From a checkpoint of a small transformer trained on Wikipedia.
Training: a variant of Muon for these matrices, 5635 steps.
MLP neurons of a small language model. Each row is named by its layer, matrix (gate and up: input weights) and neuron, and shows model dimensions 0-223. Each number is 128 + 24 x the weight over its row's rms, rounded and kept within 0 to 255. Numbers have three digits each. A neuron's up and down rows have the sign that makes its largest values positive.
Before each neuron's rows, "fires on" lists the tokens most often at its 100 highest values on Wikipedia text that the model never trained on.

fires on: "ol", "R", "ec", "S", " |", "pr"
L4.gate730:098129119132130125125105106164091152086103140183138125161163130104089084119123144092142183141095104104142149119140126079102143121132137112143080140136117117100107118124143141123132145140107104142145161152113104103129165094155132080142101094136170170101158145098153160127094103147123097117133137154118059124076071127119133176113156122137117140129124164128127127126178133131119161132158106145126112094164142121165178136142133155155131131137102117150107178069138150097115142158117109147157093153142119122155137117132130135096127148111148110144124208116124132128102115132142131128148126101119154131110135108112113110142117140093134154133144107142094121144084100156141156157162
L4.up730:111146109121085156157128130146087164100097106114128107153131114136126116162111133126119137161151109101117132085140126130118144175118112146158131135118116087147137182109165140110120147104118159157151089119115159131096155102151112103143142140144130151100147120151125155125161115110134084126176112123101138137096110147085133158115113134128135081149134094118108127163188123063139136191114132154141124142127121113072116118113097123140132086134161127155167168176099132135124105141119126119140133147076190147111161135127132103126144128140090089078114092181104138142132124161145150092130118130103116124150128126080151102147119110123106139112135134145158080153128131124169128135172

fires on: "ar", "ist", "est", "r", "j"
L4.gate390:179104119090128102104151141136177192139155142125121162129159147132111131147182155084114114157159125148162140103155110131114116153129164130149144112151110112104146126089155118143150111145168155106148110119136126120121126085118220127113133084144097120126125141137145133178089151124129163131129125120158106145115107155162120138095158140144120145121122105093092107142143163129124139114092167150166125111160137091120135133148116126144133138111107095095157142106108092101149159171128121140133131117155159142087124105112143116113122102120167151181114134156115101107126151148160152159122072138108145138178133125111191101098148122149115116146105110135175132147123140131146100123139
L4.up390:130190150125157099104105093125161111118122162136143122115086105151106111139128134098109113146076152112115124103140134100114137147107114121148133124164096144090118162125157107115085139123099168127120094128133102129117116135105140125150126127164134087121133136116121153090162082109116114113098123107160130155139087118141102102089140096139150148135170133119108152150178150129143132091144161136151114081098095113109159174144120131107125146162116131109123153122141107095113114117133096148141147154129132168088138093112153110114090113125189118148057182123102139107163137116134111160148145163141111124109130121103099146087098156103097149170073166139103139126107165148127163138136

fires on: "ill", "age", "use", "ie", "ince"
L4.gate484:136192073087101123134151121152143110098147144148136148056149155123159125116083127099128105116108127122113147133144138131150108089087182094142128115145107096121147107134168106146131141151087152163140099129115089176148125140169106127153153090121105129130116074158115112115130134150164108202164124145110146133139157165137154130158112114122104102114141125115141136096094135148123105128083136145120141159173127104119131122134125117131143162174094132127082125173116094109116122107142103114103127119111134164132133125133127149128128122126117125118140126136096141121138123098176088149151088103099181129147080110144116110115130100127148096170113169100164113137133109148115092131101
L4.up484:122142080144130172148143130112153090163175127139124126127088117146158129098137159099101135186144108152120096127134116103096107136141151113137120162135127124141157153113143131147151122131118111104137121164090136149122137155127120125110063096155143143120167137183141099090132134142152145134123144079101134135147146137073181188165147139124141117161093151154122107100162136159111129127121108132117167140123190142151110113153169134127122105155173138106113108106127138116122131127083114136155156159136134111122139155148108144101092114188094133122137173133173155118135127127125150124185077132121150170143073124122111146158142136095110113139149144132153175116149108140115135142118

fires on: "t", "ent", "ant", "ing", "k", "ed"
L7.gate88:128133163120112143165160114175135132143121096135163082167095138106142181116128123137105092138077161159102136171141136135116104115137091099099141179150137125128195107122138144138133132148125140082153101131101115174097136121118092150125151104128129148130112134098111135152120147106148133137151129141140125127122055136126118142095099141102113105137146117120118175136101115162168087111127152148118111110133080153149054129111137096128164128155104176159121097142161123105135103126109125112128113093133107107101150111151131088097086118138156092107103124143120114142153123123137132154158070117121153124125133159113152123163124153156179143127137141143160141175134155099129119157141
L7.up88:113149154105109163127149113087147118101098129133150134162116127121102166125139121134141112128125172148154155099168079155154162131083117090121172127136142139126082179107166136140141119093148107123135092140137154079137152139110150115116137142107126148132130134090102120093106161139133102120161099130104106115130109146127119125141091115086106095142130169129105164146086134145158102162156108101152093115155129132172109112130125120094202111167129126159154118152119117147155160100124152137085174127096123091150118103134154158140113145127111174145155114109145136132098105082099135147122120104139183125124094108082150127152145121092127110143142142144108117146131111145055133130136

fires on: " ", "ap", "our"
L6.gate721:133085127174144112095145146132106136135076128124129161146129155136168123108122134149133176101119107131118158136135134095108143122076152135134130140118185108125096112113099075108139105069146121120174123107145113116113141142115106116157134148135155118122134143164152151097133140115114120078149119125155153172159124175063164109141162141098118148123146141117153140120123122166130088158156130130137156151130129109121121126130085141141107102130113121108111108122126090116120167180058119099139121114129099122128172086083123160160138108127095108118150114058138130164093128101110106126177136122099135099149105147146155088131132157124091133116116147165158109129121134096112124153158
L6.up721:143137133194118110099126121100142137103131148118140098152140102075094153117104159109146123104123139129109112094112110126129087118137126150134139156131156113154081090172173097140102142142112112132138131126115135152132143124145129109092127152147137132140106124134108128153122152133135079113136132143177144124125153133095115144090090144095084124116115127108177094139139153135104075135111139141092130095149160103134139106088136103131066148152066127127167168113146107192171120092141111088126128162119096147154095177143104145124131141141146124150119135106083124107109114121136147130176103108144148131145139124099065176143122130127147085146167120131094119089093114123136130138110

fires on: ".", "on", "en", "om", "im"
L4.gate397:144178145075134102099142073097156128138121125169114109089143118162168104124114138078143136109114136091151167125131141122135171123114103107147122151136153123131104108154146124109155091123151104140094138117108132148105141112186115132128114128154131135103094112151082158112132104151119141142110128112132138110114104172156157098156152105176083129128118124129084129119128134131129125161147122166093129084085141089182135147136119139123104137120124157148109087146120108139121104112077135086143161103146150154129169116173158150123149127113087076173123124114138126173145165145115133167125124120136119099112175060130113103140123105161146154113142142116130114122108122111094140129162
L4.up397:143144167118149134120066097118134114140099143102101122159152085136128096109161145129122104153121127144138102154109147141184144118107160160126122125186127125099102118135080132120122150104103156115142125146175128137097161099073129090106114161199100092117135081109124131127126103175131138131163132147124131104127122108136141145150113153119134133095098145126091120149075144106140102130121115162164130134138151158149091092096115141138156107139126189145150156138086171104112133144144134088143117113126172105091130109122129115095113112159125080130111113124073158087157111143151149157091100154101132122107139125121138137158114115118134144141117100093124116149145155135127138144179

fires on: "is", "ost", " ", " (", " pr", "v"
L4.gate148:165156125137132131120145120123140132161146105112127180106148106130093119154150140115090159128137058082114179107110101132120130158105149174144122141145154135107127137084086122115114137104140147154160125093139132146132155137147148111105161155110104100141143123107151184137066107133166176121200126145119118153161139166122153116120142114118079129166111118117075109131126127106146086125144121125115163127150147141079117121126131150156131114137126105121105118102102142120118170160128115113162131113129156134105147083093102139135124110148144081104117077095125062149124130108144080118131150092104148111117093158153124118120130153121154147118114129143140115146126156138150117081094
L4.up148:150132157123122119102173114135137146160120114092151112150166129147127152123076093175131103147132107126114150148154147124149142161128095126133114134077152102101184112119114115133134141081123115102139138133121123109162087117142143130164101107107146130159172078120144165121130110087143116138140145133084118135176137135162117123097121140112129153137127120143101169085116148198168102151117112196127133128153169162153140143169155146122149118098137150174134153116119131156133164136095146127134145118119134111132104139106120135144119156133152145093146157091141131121148117109142149117180101099090116125137123097112076131132131168112110172072127141173134150085093102143114104122138

fires on: "ent", "ing", "ed", "id", "or"
L8.gate697:159140148085093118129119171108201119107142143118120119172132173121077108123110106148136114087149128139151108120145107164100093130094097106122120138166083128134117138154120179114149144146148092094102160109136141077139113142102123100144131122153129156136114124101119142098133106153169133155128140187125122138123164149161082159135123132173167151183107111141131123119128111155117165115106118090174126109081142172125116113173128113101119129161120106113127106130119130136134111129115128138139126104176138123111110112127142095139104116112136129146107133136132158143155090148094155141147132138143146145115116161155133167144141156107109111177082154157120149164144107109196144100106
L8.up697:136115129115123145172173155183117116105132138118177112142137091097154082170167124114158124112122141110127111150147138144152106113097102163104139131147112119112114107158091121095091159130128179084087105139153119146088119159151128146132117120113094067131113139119103171132081136135079116153131148122141135084140103057176105124142142095129155110198141161105156136174129157143149160117128102086129150105149135127128116136125109131141128134154123137151118137132136095106136116153120127156114149179144142174137121134157135115166152140145137123101148106112159138162144131163104146135141128122116125184144115160115165151089108107088149123131142088102135122118129156117112135150130

fires on: "ed", "ated", "ous", "able", "ul", "ost"
L8.gate861:118126158132115103110140097157135127103110146127128130152150149138091158128117171094090167131168108139145101114099169184137094146119147140094120097137112104111118081166132138155108122115136072119134157144142111088104098126095163112103123106114140092126130155115129162125167121113136141103157129121144139071101136176179117122118100096120136146100078150139121146142149154129123132151101122159136143136184160129103121111100129157123117160147126180162100111122075137143123129110168103131097098144143158150130132136114135097091164115136121117139100087093152133180143142137128114146142139136138145141126097112167155128083151149129128096129103157135168095165121134158150176094154
L8.up861:139111113149170121111069091121178136119123135166118121180137094119097131149115126079113147142168112139142124075122118114182113130112143065097133158126144127082110113129159093140083115093118140135165161115140126088160104130143123148125155116156136107135159136094146150122131110132177151098119142150105168096111117151148151085145146153120134121145110129120167137073088155136115104149166167122171105142129135124144129145134127097143114190148166127109156132166113125099142122124130156129131092141089123126134118123107133140124127119118110138126132147096177146154148155147143116092072141131125142110109152111145107130137137147179163164177118125113164144143150098135170153132133

fires on: "N", " |", "R", "L", "E", "G"
L4.gate176:112150128145108126114123106163099117145112119122135104129134111086127081133128112123132150117093146092112135125132122145128155111131129127149101152094080141144136094090174166124141096121141111117123123095129132109130163192171135145126143126142201104127167079106137119093095125144137113117141157195103075144128122132131154149128129141123119117126129150120078180145157124115125123134114144161104133115133111168106153159124122138155108105151150095143117111142141146100168128120126080121138069188077177099094177149165151144120125113148091114116093159148150121148096146131164104129097164092119097150134155107107138140110129151134147150109124134138090129118154112130155146166116
L4.up176:167124133174120154141127133168153142104156088132117124105125137113156154133146178160119114148131139130109119109113111108141122117132123102187089130118110131109131124121137135143145072084137080193146124101132132139139153131171126117092112111140176102123144155083156134144130132125101177129084155176126151171103118153108142132153121190150134137143158103128164153101153137117117144184130121140091141087080136121115124128121124087130168134139140129127134152137151125108128110157123136106153123184091147121133137138132129121152147157133168121125125085152131130125074102144090117112137106101093110164166093110123162148098138126085118137112137105121116118183132149159179135093118

fires on: "ed", " not", " more", "ing", "ly", "ate"
L8.gate630:128108137099081121085126117110135151105122161147117098134108103150118136155114119145091125116130142128126086088172088157111135141131114148148121106150114132140125135155102132147115131129138101091166139105123142113158055122152082146104146081202120153117160167123133131148152134139169172144134142091122115127130151165137144143098133136113183122131059114140145149151127168127130110120141097142151138144126109104146116127121085112139124131092110102084126105123160159126161129116110096126139135136110100088103115118144095087113120149126141174115146158125154162151140140137107127123097125127131092179162134168165066130167127178116128115125140159148114087147165155128133095114121
L8.up630:079064113132133137064109168185130128129112161143103165127156117114148163142179141137119156138144107128131119129098122127143091102121128151125144132157200105126149159159112120135144140140122162160078132136147134097115135153150129123185137123105130122127111130120148134111152141152147111105164122108120099088122168141185134131138118116117159096104149149132100123125116103104160086129140152104102122123173121148100152114123130137129142152136144141123136130159143090115078124116120148114123129101089103151165123099124134083146159137114133148124133112141131099144169062142143128134159149141160130127141100144113135136062087105159131132125061156101126099143087087148130129110116

fires on: "ar", "al", "ist", "ir", "ig"
L7.gate101:147128129116153127103092121136146150102141118107136159104123168134121164086160127158118123165095143115115153141143157135118153141110135145137128078152137121147107134113139163104123139129159119119100103085116113130146137123107081140128159137142095099130136120157179144139100122144130149072157130132154131072149130129141186143118142144115112121141085113081122113038177094120140157088094150186153122133137144086109122106147130134123136155177116146134156125128099110136150115192142143145147157118143116119135113111151109144141088108158141142186136138109093078129145107149127137114136130124141126103193137154164129118158139146110126089138136132090144096110117115145134084129164
L7.up101:080159136123168080147156100145164133098102126143136135127111125127104129112170136084137087158148106105169131109127167181124091079026090137135141163077123131130139107131171129180132127115129131123129144114125100134118116115135135106114158094110120116140141143117138103103137151129174111114147142128174098110157116105120110129139091126112136164178114126156143134129132112103134117144118173143122123088130139170148183157135139127158107131166113101107124160114109130154152149137113147132109110142154140138132153160131124120103092118149174140113098135145151110122113128148150111175136097104117104084141133121144109116114110082083153111161162107136149129134095117150146172145153

fires on: "p", "c", "ed", "am"
L7.gate878:151110096095109152128196120121090123147115131173139153146116152117106128108133153135124129131117161163090120126130099064124148155141168148115127099108165140131134132108140094132111131158109097139179153090154107136112112121140116136095073118142135095153123161159165107138190144132115099167124127146142124157129134148108128120116196128113152154167137151141102091151088157132086146162100101145092132143148106159128099122142153126132174141122126121108153115078098190106148126144157156117167139168128138070119098133131113145112083181129124132143133121090129124103156120138111153116150161148114127129102121156096124138140118137131167163166102152120119136138113131116118125138108
L7.up878:139163121175139120129186116116110124163099147120163078114106111128158117151151143131152151091168091193088112129080150137153148143157132144111114056156130122106160100126130140130133129150118152104138119145118113140142093114138125095143159124113131127121134059136102137164133107087076119155119140081147096118146122114147112168147161141069096149132103147175151154147129187078105114135094120125149110134150133150116128115086132145139157125116130130132150166093135118160103111107141146157137122149101148091136124148102168118105099127135108147167158123130146129119140127150136143123117119142140127085153097153125179165104113131139145140157129143167113166121147140145132144150145

fires on: "ian", "ost", "ith", "ist", "at"
L8.gate531:138112117110145135151105111094142141078095059147147151131141096123166141136112143086112136149162125136146118141129090128102130148185110129115117108080152139112119177147122135124148117110135137081114115137170167109131137113098127148161161158112150118138123167112105155117121124133137189101090127110143186133117135114130138152146159128140185106088146122090078124141100112132090127100112105160136128123102129110080101117117115145130140142123127112141156095128131128144144107133100144147136139156121121139128090129105125158102107088158109132132157175137141132148120146131149123085185146112155128156167093125158168092104107134174152141136153110133096100149128168163152085098167
L8.up531:184168142114175100134091121137137144120121114164146155134130094103150151123081151149110130156121094116134172135124127140145161139123161162094119122174150109157125129151119159146124122154117126161126151134192113079117145115121134128145105089118143106127138134106094118104125079209137180111135126168082146132108111139112159136136135166124147155131069082112112093150124149112138114105142140103114143137117148100142136139130180123100128152151107086119117165110126131125162115120106128126083133134133116146137148108120133136153114118093114138127114119153178138177125146082149119105143150122155060110121138156133118157176126135146144164096107107121088124141123133159113138097092

fires on: "b", "ge", "in", "gh", "ward", "k"
L6.gate251:108135106120088132077082098116138142151139108130145125145137112144125134133122145123145116116086110172096104126129108137099144155122137177105111136099071101133140147166149100142083114126126158156095116105138136105119123125086136151096139144148119165129144112102126155112200164085102046139106123141122140142060087104105103127097123158079144122114138165128104135144138144128106102151165135168118107116122106147143113086163140090119137137099167114108160086153133127124143143122135147085122095092182126098105134091090120152169104143139130133120141121139161102141114121119113114149118125145129123134126158137144139145114122129097154150083120179152148123108136115097141133167149
L6.up251:109135119118127147192151135096141108143153111095137128138148131134131164120136138112118171093128170124161134153128113123120110085160139143107140175103086122112128101144117135141120118097125085095133120090093125142121150114194107111113105147171118143128141099140111113169102149153089094177142096154140107115106155115139083133170159117176132114097147084105133125118094131119099099120098166140129095144089153111177131140123112113114143111102129164101164111152103148092135109183144154122119162129132171159122125106141126129110074122135138084099117163158164125134148132099121129098114121137102163151131112153147132132124182126130123164118108132125110122127093169126102163164091

fires on: "ated", "ing", "ent", "ents", "red", "ed"
L4.gate441:109165148118115109141098104144135122142115173116116139161129167121115140130181139162098128118132169110139100113170123156086138141106132107120124088144158188146140098126160110158119154097142139122148125146135119158139123139107130126163141114139148162137118085097121169126119136150144107091075115161103122134079114131149165094127103154175135150159113168124131130129135159108139101110165108111133113144126169150129058143140156124128120149143093165107138115125128134113129126095117136148105089152151160088177108193127121113122106149138116139171140107129108115102107122148146142097147110111165145144084085160116150103114192131147114128168128126109158114142152098145137188131124
L4.up441:131141093138135131099144140127115154101161121097160095158101115144147163124172134159110154129139150164125151138140082128123145186098075097136137107154152138094152148134135133128104120079134129076104123128102148095124121161123139135114130147135095167124103107111134138117079100114159125068133102155171122095147164115127083106151102151137122133152136137116076136176097145125136105140159119091141150169113170124106153144121116116172124164118149152111184104135101166122139116081157167166115134106135128121165158133159131142133085139120127139165112089145127131091139132177136125123134123076151153151118090149146145147127156120180111150123122125122136121146123092133150142152148

fires on: "on", "ed", "er", "own", "ated", "c"
L8.gate45:098116111140137140119122082140123145138149110174140160121143138094132112119141180150105098096130134177134140097110082109163091144118107158118148152132129122120103084153095162096104137098168144121140158124183165117109175166157120111125118112150123123143070107146115126183165145114147130132103128158100124118079136133126137144121145111145127122115105103134124102148122154155095122154116172137175135109167144143151085111152158124117147111141116164119141080088069130121063135165135155141144118140097138118120109144132131093139089167139123113162147101092145145143106135115097148155100114164112145106100139154102135137145123136140110180123094126118168116149130106110129148156097
L8.up45:141089159117124063131136096130124120127169111123143121142134146145168117132138137148100147135116154116085121116115086101147141122135126139140151130144133155111078074140150101218126144110138146132136132109122150146116135142089146113169126126166107069124114134125163167152177102151152139144119125119142143157119141162129165158101126106105140106133143125144133156133159128178107126100132160130181111167121148108083127151113137135159103098131137135155111111087093112142109152139103113173138107126118127140136112098115162092150157118132110152175140159119165093150123108083134162128073138128122119101156170159100152149130106121131104111151092113136098099123122113079134154126086

fires on: "art", "t", "ose", "her", " |"
L4.gate107:110130121157117128123162141153203096131119134144176099153143095137110151151083121171080182113081129150077125138117132076134153161087116101109096138146123138143146125137128095093108140140118121114112103116165100114151140139156114150099100154137116119121117148113144108106099144146156125139108104186134123113102136111092153145094123117134104088138153134128169129155108110098093149132136155109070166107130144120131107136102083099138081127109127145137108126114157113140145134141080086112113109134111098144129103181093095121117165128118102143164153098136134122117101132100154134141119121153110128136129173093090163117093149114148092120133124162176114118133121113104139126107164
L4.up107:163116145107107155147177141138119123074190120165134122121154165157137121122139132154092139133143082121155144134128139098144134146130093111161146130124120152153115117167122113163131113119179124098106099164100121092168142128094110138149113088110123100126134118148127127121134153130140122116132146113139144136120146166121145165078112132136159125124150115107113123111124133122118127129127101094151134139103112112121106139107091098121101146166087125129119125074127102105094131115114097106129123127111135117172177133140165144076174064110120126144132134112125174083127134124154148215143125122135141088120132085168162143119090124142108186099148135162089093127159097147130127168126

fires on: "ed", "ased", "ied", "red", "ace", "ld"
L8.gate32:124129171130167157126139082068133128132123119098137171129164107152138146108110091116108085131138135116122097130093152186123133113128103145086136185155143082121121085111157087144110112121122163141126163146124126108127133107156159150127101117125115114145132125140143108120142128107153108140156138106129171134119121125148110108111114117121096153124148127095145096154166095129153072132163119118121128083087134124080114146101122160109140173127138159164120093129154101118119153124105164131150095140107140179162136121088128098156118139124141113128154066118150159144149099127140106133163156092163166164103087107141136107146142091182120140098127157151126149093126155146114102113137
L8.up32:139153134142145125120139119167119101109121125138135107162136132146102167143112092142170122105173108147150133119126127137145086070115109116113108117122117162157142123128160067136102181117129135096112157121107131115126108104119134148141129094140153121126154106128122121138123123157135131172159125164105125120145120093127093152167111136132116135148099146121146188136113112126155105100121110190086172060124167095119127093142101130126119177151127137156094147135108101117109122120103133085145155137146117135130094124125139094141158159142123128153120097129127165123132104106092091103149099113100171096140117136134178120147076141161146085092137176116171171143159134130125160171100

fires on: "re", "ed", "hed", "red", "a", "ab"
L7.gate112:131114134130139161149161065149158144119169129102148136115121109140148112141100143170148127140120096169146123164106143158124124117103114140077089127145151104130143070111092128141115121156152159127092141145146105097115113131134098140146152118115132084136139147169100157104164117114098109182130130153116194169152123086132121096090131113115160126128166107122146095123108142103152127103132144123116155147103088112120134162168135186150126162126153098118106130117145099164116137117046168113121105092112121157126113139125114100101119104101111082146102078144135092102151139115143141078126118086139145134120122126137122131121098092110114150130101140085115117136106141125116118095128
L7.up112:139180144141122121123119099135134128113160147125124119162117128140103119098160118157127147133161127135143111121093134115108124119119128089100154109138126103127111138139111112200153108115146101098132119134139137146065114113160128167176119129130137122155141093127156137094105087132121121098132109126133094132149129140119111140098093152137161127132164126094115181160135152121092091090142153110123170104177105147079126183134120110158107128138121139112151164115158129172091135083139174125186111168118092104135093144133133104089104154124169130117149130122121152122164121121127122112139093106165156174138115169151144125123154125123130079081122102144151170176101123134104171110138

fires on: "ic", "on", "her", "hn", "ose", "og"
L4.gate356:114132138100163086108169115066163125132124149112143156110085146144140179124109123132172142174117168160140113138121105162136119141097133124146103095109151129163127113119131097078148141162149100128107141141136122123143123082156135137112134131153124134138097143112157141138145118061122131128098128123131106102144137107132154133129165132125144141121120154146135113122131112140072133123113160116140120106147099089167127183144099100107117147137107119153124114128098127136135079132175140096105148086073079135077111166119187146138110148135133123149150119142102093128143123134124145160128114157104095132111145089097150175087150114191109152111160160143129098106130132096121104087117
L4.up356:158146137107105176166147131138136128107145122132140128142099081143139128112150129097109111170117132141140125091133102079126168115168126132119148098133155119141144069124151111150110091107150173126117127156118149098115138117132102142129134068131122115152133131135109136135095163145101188088174107131100123144114105123154093148074160078127150174130141163099089123174125163087104178168168105115109106133130110169136126111112151123091080134105137116107147103140152139154128141127122115135149122131158142094128122132140135135140163165100111122148101132124132101107132120135110180109146147124076121151118122145115069157133111079103114116163144085102096112132145099130109128111105

fires on: "is", "uss", "in", "k", "ing"
L6.gate600:131127073112136106124158094144136147153104126141121135156156146158104159114132194105116124120119126167115123113127190095127155162098136096125127141096098131145116111091127133155122148124124119167111097151151115140123121123112124162140071145099098139102140139090135142161173145164112140123155127128110124125141088125120122147121088162091135104164151138106133098122107135141156133145110134152096086121104140163123102154095119128111148067144165120142103096136154162134145115094122169128133142107151145128093177098134117116098124114105158119133147164088152156148149133142123119213110153103125079153165151122129147107158147129101135165083116146162143129163120101162141128155149
L6.up600:136123169148141124148143142126093102117121113123133109144105130139181130135125142134119099123133127143105117197122168144110176131100171163142131119129158101122152120122132106153091139143131088101145158086106141140131119146086118125097137155125122129125167091105132109065117144121132126173095116124180106127156146143196107110105099128099120122157088134115171147116124141100118127108143138113133168102119150125137176151102133131136124118101158140096117127161133106099159074113140133131162146130156149115106063152145080110164104163149122152165167108133112110146168072181115131097101115123081109119112118168102111130147112128119098144127119125133155108149154158111116126151105

fires on: "om", "ill", "-", "en", "ob", "id"
L4.gate353:158138124096132170121120121161143139116171180108117088111146093109116081118121074107117092151091107104170153101095159125115143151109112150161144143145116103141094088145138087151135102142159126106119120151134105136118141175163142126090154121089118118150113087115126175102110146110129142134085107105117153137138116124128131136119120143151149133159106147103105099145108144146085166169151130124112070127129146090119148134114146111136119113075089158153118110144140123121133090142106124075110106107148154159133111141173159131131144121085123129143157149134132163179147121171148129139105167154128137081102077126085131115121085114108118130135093153097145135148135121138111095118155
L4.up353:105126134134120162113133123094121098151123162108142097163120152129116138111113124119138127150127117088119084103164108116149153154084159131179122088144137082106125081184119169111119111107114131120075117139119175149115138157137124162122150117093159114138105142162115109140142100097111188104160124115112071119116077124094120135119146121153137124141141125094093161148110106129113105146178147083168147140132110122094140098155153123176119143134146163203119136110130112120125094132136140065153138111163115145139152142148120090113163173088153108115155149115109143154129157135095123134135160153156104100114143150146138127139141127121143126152137117113120161153160105103147102145117

fires on: "f", "end", "ian", "ar", "ir", "y"
L7.gate371:147110130150154141125142111146141116175108142113101151116136099157148095144127136135146163123128150128155088119178132117129133104135106157119117121132156117138154134161122100125104111142137119054104127128112150098108134119145132144140160149126122106158098148102129105143112144127101211145153120140113072147095138110105113085117122137154124156100161167134128145170126104114130069128150121082102120150115106100116102119135150108109109174087108116104095160162123129108114136128133098092146149137147168109084100127105128164160126149140126109143116083115136117153100135139099116176176136127117128173141108137157084115149117121138126106173156161118143063105135168083125096094133
L7.up371:149159124097136102080142124150108143102129116093121133157127172134134142088153150110155135122130179150098176144139137109170108163165123106133113129096091151104134178120090162098120135136144095156122153137151142111139117146071142120146106080174169120106139149132135151155124125075119129165151126131135126076101125110129104169121147119117124162151129130090081103100172102153132128140143141104125129128129120101133076142119115126099089117151157117138151144139077133146066142138125136121155129100101177158154154140131174098088121115144153157147157161109115143134133138086153139131113157130144118141133116151110113160141110119115094129156133105127104144120116155079089114142179

fires on: " ex", " under", "ian"
L4.gate593:129119112153135160145152070100117151111182137145134126081117116133098131113088152083154147138101096082144105123130128091124182156131109140137100121105135126135139140096123106150153130097104096123121111115158153059143125094141114149143109143137154102125129157150123120152131104174109123114105158162152117118116126138108107083081120105133108145130140155126105061098131080133121143164160125132131128144152163149115138147136164124134165141125151127153128121114126155130117147180114155109141103079137143108097095103133144129131110119115114121080164108144161177186088138164146133116148102126111152126151128142135156098176129155168167131125085138118120145146148153127115073139121
L4.up593:123151142095150092138110098124133141076140065124153124116120093137131140090126129097123155115052149126138101132169155149123124162138136149090099136139128110085107105100110137173122129142154135134137168096195145121151107076119146126181171153145163116162188164064118104112120137148077117172116123115131135142130149100130157132138107112099128154137123164120142091126132129129126126134156124149135149112102106143157125138139105120100104142144141100159113125109092115170124106122133141098119108112108131162115094139128116122112131122118129139130102170127121158120121112115064111151147138133135096127184118155089145151162170107137085108148145138132149145118102132171133133094099

fires on: "ud", "ac", "ad", "o", "c", "ec"
L8.gate8:143088148128125180151121083138142120119130126164164099159101146165105152124105121136096137079115121115128164157127145149148112105108135075127139087151160098115139115119134154151128138087138131125127114147161132137094109144146137102164118130116120108098148088077132147139131136069129125108145099141102156136139092139143161139190105092120138158144205160121131147140158141150143123112092115142177132138109103129111110119089134100140100127124143121148124141119119163108085138097127160115111139111105139147063116134121106129142157136156149060092170139093131160100121125136153129135174111112112129085132104112148139104141118147153154162119084136157137081122157123142118118146163
L8.up8:104141117095114129107129132116145116089120120185169104156092177121142156146145135102104137103132071150141148183078082138110080130119152158115166144111121144110101092132101146111162083143166153123131101144108150084132100153124100111140150115098104121135124141130137124130139112096143113118108134053119101146119116150170138134124161126104100166129150083165149139119156115172112141113143121128130121137125144138103129130146132157136109114144102167162141145113129130140133111136117143162151137116147165180089113158142127138124128120151102173115173071141166082112124096133126097157136132131134133145125091119167103143148102136129163159107095124148084116113155143114135127083169

fires on: "ed", "ing", "ord", "o", "k"
L6.gate639:118164189117118130142102083147134153096155123122087088101164127123104143155121165148111156069145133196137127120109124144113133138119160169135092079147157133095092124135112119138141119162169142074118116162113137096125155102146126112112138160112111142125123164135182159116139131135121122081126135113091158148148172145123159141120124118134151110122152116127095106130143138123142133106161101166095148101111127174120136120108162169115152084107151142124134118082169166131104122125106121142119168113133109142134115148116149097109089135135123074188116120161154155133145114121123177141090172134129159127114134154124133149124136116089115118198147142118130133119104132123110152142143
L6.up639:162181151144116148143101122138154112125129089079140135148091099132119133131079104189046158127111139137117171134166117125092088144109138147145119107117162119114138173132146133113147150113145124122101130133146110070108172119120101100120097124201134147124123150116160104151095124124161142090141100136123099103117129149143168153121139121177120115155151119128139117156112150099139138090156090112138144147133143144115127128179141138130118117078113133116144087097139171136116116155114150121158137108158151154158112125098090131096133142169140112132138094158148116132131113179170157079122117136131096097140113144119130125141152154150156130160108108133159102155128109103124162139141

fires on: "\n", "ast", "ens", "ign", "&"
L4.gate27:150114102072092149096144143114161104116114141124092133189104129110135108177108112112109156123121160070103169148138106158110144117173093115113164118159146120129150128173174102110128128085112136150140145158108130152120128124136139123153088135113128098101155153107130143137143111107115138152132159146145143148133113100111136128091164099140133098133121126118140123144068100170170121179142131130097158133136139141115162094122086136143131134115089128148152111126081129118116101154131078124139135141127127100149127130103137136121148092166155069164092099132151126144119115093150138130111162138093094141089115151137168105146102141120113161131124120117122092134092186096128123155077
L4.up27:146137120104159116150132113149140085159088152127095132184121119066133119136099107117143129103107142103124144139107105122069119099142128116106144120134116148138165170131133129094134136128088112128122159154102126164171166129151115151148093082156141119091149132116113133133105151116103134142137127095106089140125145095077115152130126128126183122143113120108157175127139118200167150153125106138104108110094108142124140113107084126146108129134093114172106120128135123118130143142120093132089085178172134136139120113098141115118150109116102101134098175110122072119112079082093113122108170118094121116123126121139100124139145082147145134144126098154144125118110137105074131181120